MLP neurons of a small language model. Each row is named by its layer, matrix (gate and up: input weights) and neuron, and shows model dimensions 224-351. Each number is 200 + 30 x the weight over its row's rms, rounded and kept within 0 to 999. A neuron's up and down rows have the sign that makes its largest values positive.
After each neuron's rows, "fires in" lists the words (lower case) most often at its 100 highest values on Wikipedia text that the model never trained on. A number after a token or word is its count.

L4.gate2610,158,182,205,136,215,215,163,183,192,205,172,211,209,197,185,191,179,228,222,146,183,163,174,235,196,186,185,244,183,215,168,232,172,144,216,198,180,232,221,206,178,225,265,193,169,235,172,175,250,217,249,198,196,221,214,249,184,175,183,213,216,207,202,178,198,171,206,221,188,206,213,200,207,192,222,234,264,169,216,176,148,223,212,237,222,220,171,195,244,190,167,223,185,258,242,171,147,281,172,195,199,215,241,178,241,142,166,164,231,157,223,211,208,216,221,226,194,224,179,239,189,221,198,198,196,195,200,177
L4.up2610,230,191,192,214,192,208,205,204,131,208,186,239,221,190,175,214,225,192,192,205,216,246,192,198,240,209,244,183,205,189,208,208,131,211,212,187,193,195,144,216,199,190,225,185,176,173,198,155,204,255,173,176,173,230,224,204,190,184,189,174,176,209,232,189,195,172,208,215,181,208,168,227,191,208,195,194,188,215,259,190,191,250,179,165,196,79,172,220,195,226,195,217,130,214,172,246,204,208,220,202,215,201,230,185,199,192,257,231,177,196,196,184,253,230,255,194,178,191,231,168,188,195,180,126,169,187,182,241
fires in: "these" 36, "all" 12, "similar" 4, "as" 4

L4.gate2271,195,158,189,196,149,188,189,160,172,209,204,232,172,194,169,192,210,162,175,195,246,230,186,231,184,190,194,157,204,157,208,222,229,183,151,162,188,196,249,162,213,198,192,242,213,201,222,213,204,192,173,220,170,168,178,166,242,224,157,241,195,205,227,180,227,200,172,168,227,161,166,188,234,244,154,226,171,227,213,208,206,200,154,238,192,201,180,224,204,223,162,237,184,213,208,194,191,187,212,177,247,214,199,170,191,243,185,144,247,205,173,235,244,166,188,228,196,237,201,181,203,226,250,209,191,272,194,138
L4.up2271,173,218,199,220,234,149,164,239,265,227,252,205,194,192,202,203,202,165,221,208,134,219,227,223,205,223,228,221,194,155,233,208,191,214,201,216,207,239,161,204,193,226,215,196,184,195,285,190,201,112,196,184,173,197,243,221,171,178,201,185,175,182,208,168,241,200,199,190,193,209,166,197,233,175,222,247,136,312,195,137,235,241,225,261,188,238,166,160,228,171,166,220,198,186,202,209,221,217,281,253,209,132,212,227,206,211,210,263,205,182,219,203,265,206,177,224,158,139,133,216,205,204,205,176,240,233,222,194
fires in: "into" 24, "as" 9, "ft" 6, "km" 5, "mi" 5, "time" 5

L4.gate3115,219,183,162,201,217,199,207,217,207,211,196,204,245,177,192,164,197,190,251,262,155,202,195,198,199,184,178,246,161,269,202,199,230,174,166,211,148,196,204,182,188,186,160,218,209,177,129,262,254,138,176,231,180,145,221,224,236,161,279,210,143,202,198,201,214,149,179,162,195,154,206,200,216,215,199,201,185,143,184,202,202,209,189,244,230,204,204,276,213,190,193,173,213,199,175,162,195,210,164,228,235,171,163,204,175,180,168,219,161,157,163,237,186,195,133,188,256,213,218,232,256,216,217,212,148,255,225,205
L4.up3115,224,188,222,196,210,227,180,155,155,207,249,253,184,153,169,255,232,215,237,192,191,230,243,193,198,216,199,138,246,214,199,259,202,212,204,185,188,203,208,193,240,199,184,175,225,175,208,221,210,211,159,196,254,140,191,217,243,158,167,223,178,201,170,214,214,184,150,236,163,165,167,213,178,245,216,146,224,189,225,215,171,189,127,209,216,161,217,146,190,216,183,234,157,151,185,227,159,227,186,214,186,270,210,217,201,229,255,193,227,202,200,176,146,220,174,206,233,220,213,192,181,246,192,231,205,193,249,152
fires in: "had" 34, "called" 9, "have" 6, "named" 4, "calling" 4

L4.gate2629,194,227,180,180,191,166,173,149,190,206,223,179,213,235,256,174,199,222,144,203,284,254,171,241,214,206,190,161,179,210,232,209,147,237,210,231,195,219,177,211,165,182,220,181,198,211,222,220,200,212,223,188,187,240,211,189,156,217,188,261,160,239,203,133,175,145,168,214,201,217,187,197,238,185,179,261,181,198,194,164,185,218,207,190,218,149,189,195,195,208,202,196,214,243,134,185,175,214,218,240,193,174,138,226,259,166,148,194,198,166,177,210,210,221,155,185,196,214,208,231,188,192,185,191,204,225,233,229
L4.up2629,222,268,215,188,213,193,169,170,194,206,229,196,205,169,154,211,175,224,246,175,235,208,215,222,183,200,213,156,215,224,211,221,196,197,187,224,152,177,183,199,177,176,267,206,220,167,189,212,190,181,181,183,206,181,170,121,194,252,185,124,240,239,209,211,173,175,132,201,194,194,217,182,230,146,177,210,165,206,245,237,225,170,165,253,164,189,165,186,181,195,195,224,195,185,201,239,248,205,244,226,224,206,254,223,184,137,229,192,204,230,196,225,184,157,217,215,208,243,214,171,200,270,207,179,202,211,187,191
fires in: "would" 36, "will" 7, "have" 7, "being" 4, "had" 4, "ashwati" 4

L4.gate862,182,202,194,170,215,223,237,200,191,163,203,208,149,210,185,233,197,220,219,200,215,204,211,196,154,228,217,220,166,242,178,162,168,240,194,218,240,202,239,207,245,171,216,215,189,159,203,168,222,182,200,163,236,194,184,198,182,210,233,231,185,212,205,159,192,191,192,188,189,164,185,204,209,230,180,183,181,191,246,196,190,169,222,186,175,246,128,219,201,209,189,196,204,184,202,219,142,203,193,197,179,192,207,186,183,146,202,179,229,157,232,223,229,234,196,168,230,277,234,164,169,219,190,228,246,243,251,201
L4.up862,180,188,213,177,153,180,202,213,203,211,214,212,196,152,259,267,250,192,146,218,178,189,130,254,151,176,230,149,202,215,187,217,176,151,169,202,183,176,225,213,189,140,254,207,196,207,191,179,214,214,192,199,199,179,221,253,216,173,225,172,219,201,182,231,181,161,167,191,170,232,211,219,228,241,197,211,193,172,191,228,249,217,251,192,204,170,200,159,252,204,214,221,197,166,203,167,182,199,226,170,151,219,243,194,192,208,197,207,168,237,216,216,181,190,224,214,175,171,235,206,196,177,226,159,143,189,238,233
fires in: "and" 84, "but" 11

L4.gate1771,203,164,204,219,179,163,235,214,157,202,205,188,208,230,213,233,190,187,157,182,228,213,259,228,195,169,152,201,216,234,210,182,226,237,191,124,166,148,217,200,215,213,167,173,216,178,160,209,199,229,215,209,202,199,246,178,230,228,192,202,175,210,162,187,196,187,163,189,192,226,189,185,207,230,192,149,219,236,184,149,181,172,187,210,222,221,222,234,178,282,154,198,176,175,187,233,239,192,197,173,213,238,226,208,195,211,142,201,166,173,249,230,186,168,192,185,260,205,155,177,175,193,229,210,145,264,184,226
L4.up1771,186,165,223,242,214,233,215,212,222,170,242,167,153,219,169,207,225,225,221,229,196,210,207,224,183,228,230,186,240,174,208,221,248,143,211,200,191,150,173,249,197,255,225,165,197,189,179,158,209,228,203,214,261,146,293,211,176,211,206,189,266,188,176,203,198,220,168,186,168,170,181,160,194,161,195,209,186,207,283,188,203,149,158,209,241,186,216,231,248,217,232,191,202,230,202,220,185,160,206,237,265,179,181,201,254,247,211,220,156,191,212,201,235,153,177,198,227,211,177,184,193,236,189,208,181,184,167,190
fires in: "in" 26, "right" 8, "rear" 6, "front" 5, "south" 5, "between" 4

L4.gate367,181,185,193,199,239,179,168,192,215,213,230,172,238,148,133,260,118,174,183,186,144,220,209,202,162,211,239,183,249,183,184,182,174,205,202,170,218,191,179,242,126,210,231,227,186,162,181,161,214,179,185,220,146,188,197,218,177,195,202,147,141,221,200,218,231,239,212,219,216,181,137,168,218,255,195,254,166,154,205,142,241,253,138,191,178,204,200,199,183,168,181,210,197,215,202,178,210,239,201,143,183,180,161,187,184,224,194,149,197,195,255,197,226,206,171,239,225,250,192,142,148,219,196,185,190,198,148,235
L4.up367,187,167,161,175,232,203,156,143,197,213,181,181,213,213,153,226,214,178,189,238,202,156,203,229,206,165,219,139,221,181,256,184,175,198,229,208,127,159,173,228,181,217,206,158,247,199,191,213,194,204,259,194,223,176,158,194,205,199,207,197,218,221,185,174,135,214,181,159,223,195,179,165,233,163,236,207,195,197,190,182,200,189,210,257,277,213,213,262,196,194,233,182,206,210,196,188,178,244,187,201,166,272,220,196,189,183,261,190,207,251,224,192,164,260,219,254,203,235,191,211,200,163,276,165,195,167,181,258
fires in: "as" 43, "in" 9, "at" 6, "out" 5, "assunta" 4

L4.gate2704,158,195,220,158,143,174,194,217,187,246,161,196,244,210,220,243,191,187,206,265,206,229,215,210,187,210,216,180,161,171,197,254,238,167,244,248,177,187,264,218,189,170,196,189,171,181,164,227,186,128,221,186,182,222,213,176,210,186,175,160,221,214,184,226,172,191,237,194,149,189,186,191,197,253,167,207,199,240,171,169,224,174,202,199,249,176,198,181,195,232,203,246,234,192,216,152,183,218,247,179,244,236,219,186,156,216,219,192,232,202,210,156,220,206,235,196,241,242,204,205,147,207,219,181,205,192,164,191
L4.up2704,196,235,183,191,232,213,191,180,210,197,166,151,208,220,172,181,205,237,177,196,223,202,197,186,170,174,146,211,162,149,187,178,225,167,196,194,187,205,216,158,221,198,218,219,232,238,244,164,240,196,191,160,167,199,203,245,227,173,139,214,225,227,161,212,227,154,219,178,221,236,181,197,218,199,195,172,183,202,177,180,241,193,261,198,194,180,219,151,201,162,227,279,201,272,240,181,162,232,211,185,217,172,209,183,169,194,218,184,212,151,268,187,225,247,201,195,258,229,194,231,219,188,166,148,248,186,194,202
fires in: "due" 16, "known" 11, "related" 8, "1990" 7, "referred" 6, "equivalent" 5

L4.gate2909,127,181,204,187,225,226,263,208,157,181,209,221,217,187,176,224,183,215,205,135,178,189,210,193,176,207,215,199,189,204,219,218,178,191,206,160,195,212,236,251,130,196,208,219,203,231,171,233,194,181,152,228,188,232,172,192,204,216,204,164,207,198,191,178,209,227,173,185,202,236,178,191,227,288,175,237,218,150,225,177,191,225,137,196,203,166,206,204,215,199,168,231,185,208,150,212,168,189,214,191,251,231,222,238,160,244,172,152,166,213,155,211,230,131,176,209,202,163,192,159,168,209,175,190,195,216,175,160
L4.up2909,206,195,274,205,177,195,247,205,176,167,230,209,185,200,210,214,185,241,159,174,210,215,194,138,217,184,219,230,207,178,214,205,240,154,171,193,237,155,219,252,216,241,193,214,157,227,196,211,185,225,169,185,182,187,198,229,257,182,197,184,195,209,185,184,197,180,174,159,232,297,171,206,224,256,220,207,187,223,226,159,202,251,183,171,224,159,231,201,214,163,190,240,179,199,199,160,170,214,207,167,164,203,195,193,137,191,210,196,243,214,210,205,204,184,235,212,211,227,176,163,165,246,185,287,189,204,166,142
fires in: "as" 95

L4.gate1689,170,180,220,201,220,164,194,160,225,180,276,210,134,198,187,157,119,205,186,239,197,219,177,180,198,140,214,201,216,101,186,264,138,194,230,202,200,226,190,242,179,183,156,177,216,271,207,218,159,175,192,152,241,194,244,189,172,130,216,165,182,249,194,162,177,255,186,243,227,214,163,218,164,177,174,222,159,225,237,202,271,233,204,164,204,213,197,227,200,217,196,145,176,159,167,231,193,182,227,222,169,184,218,205,175,223,201,155,214,170,193,206,245,203,200,197,203,202,155,174,209,229,205,249,214,217,225,187
L4.up1689,226,238,167,170,200,251,196,190,188,170,182,188,223,212,202,166,137,215,263,209,263,236,189,212,166,163,222,138,175,182,197,199,240,200,195,221,219,180,210,288,177,160,163,249,181,188,182,205,228,229,194,243,195,204,163,233,220,144,207,167,197,188,187,188,214,199,192,169,249,172,217,216,139,196,211,206,207,197,292,260,194,155,265,235,201,198,204,172,201,235,241,184,243,223,264,178,150,179,208,184,184,255,149,257,190,198,195,166,217,198,225,228,156,130,205,222,215,172,168,189,191,177,170,168,244,224,207,170
fires in: "as" 30, "was" 14, "with" 9, "is" 6, "by" 6, "were" 6

L4.gate109,165,178,204,211,244,191,224,187,166,189,237,216,221,156,210,217,204,212,141,228,189,127,199,210,202,159,199,217,151,204,193,209,200,167,205,209,188,183,225,266,174,235,200,210,175,239,235,162,212,224,160,235,194,178,218,192,213,139,189,182,162,160,266,230,191,207,194,218,187,201,186,152,237,212,214,234,241,184,244,200,184,217,209,246,231,209,175,212,283,205,185,192,220,196,181,209,194,246,233,163,156,147,251,201,191,225,193,264,190,191,158,188,187,162,241,210,162,212,217,192,248,203,220,152,243,217,198,177
L4.up109,212,194,236,243,237,214,256,165,246,169,215,186,200,211,192,193,236,193,210,173,123,205,179,184,152,208,203,176,204,178,205,200,195,207,207,176,217,211,237,214,212,219,225,230,177,205,156,257,226,181,193,225,201,138,156,229,184,209,209,179,198,161,192,190,233,241,168,168,183,183,188,194,223,162,245,210,219,160,195,229,185,253,213,228,189,197,181,169,218,198,216,243,208,154,195,240,259,238,147,194,184,225,160,209,179,184,210,133,167,254,184,189,194,195,166,233,193,202,204,238,238,233,162,215,186,177,155,202
fires in: "also" 19, "which" 14, "himself" 8, "such" 8, "ones" 5, "others" 4

L4.gate3268,227,160,193,148,195,189,156,221,253,225,197,186,226,166,215,189,158,198,196,173,243,221,151,219,184,266,220,197,171,177,204,183,169,258,240,221,170,169,207,167,110,190,226,210,192,206,168,180,244,233,168,190,173,225,189,222,211,165,201,197,162,258,251,218,203,192,162,235,206,194,188,234,188,241,211,239,240,200,209,174,146,198,207,228,185,202,267,176,217,231,181,245,178,170,199,200,229,156,208,212,191,153,115,199,252,190,186,209,201,229,222,243,190,226,257,235,139,226,148,166,200,202,202,162,239,179,173,177
L4.up3268,175,184,269,232,202,183,189,206,223,182,223,231,198,159,206,267,211,199,186,152,225,180,216,207,205,159,211,191,186,228,222,189,192,200,234,210,184,239,213,200,206,196,240,213,182,215,132,163,281,223,204,206,210,204,187,185,248,160,182,262,191,183,216,211,200,197,224,180,178,191,181,210,231,237,216,263,210,219,183,225,266,174,204,225,142,196,190,210,179,192,184,216,207,178,212,239,232,218,197,196,197,196,231,232,242,223,162,213,173,173,178,149,185,207,164,197,159,195,158,189,252,138,211,165,198,205,211,155
fires in: "during" 26, "through" 20, "due" 8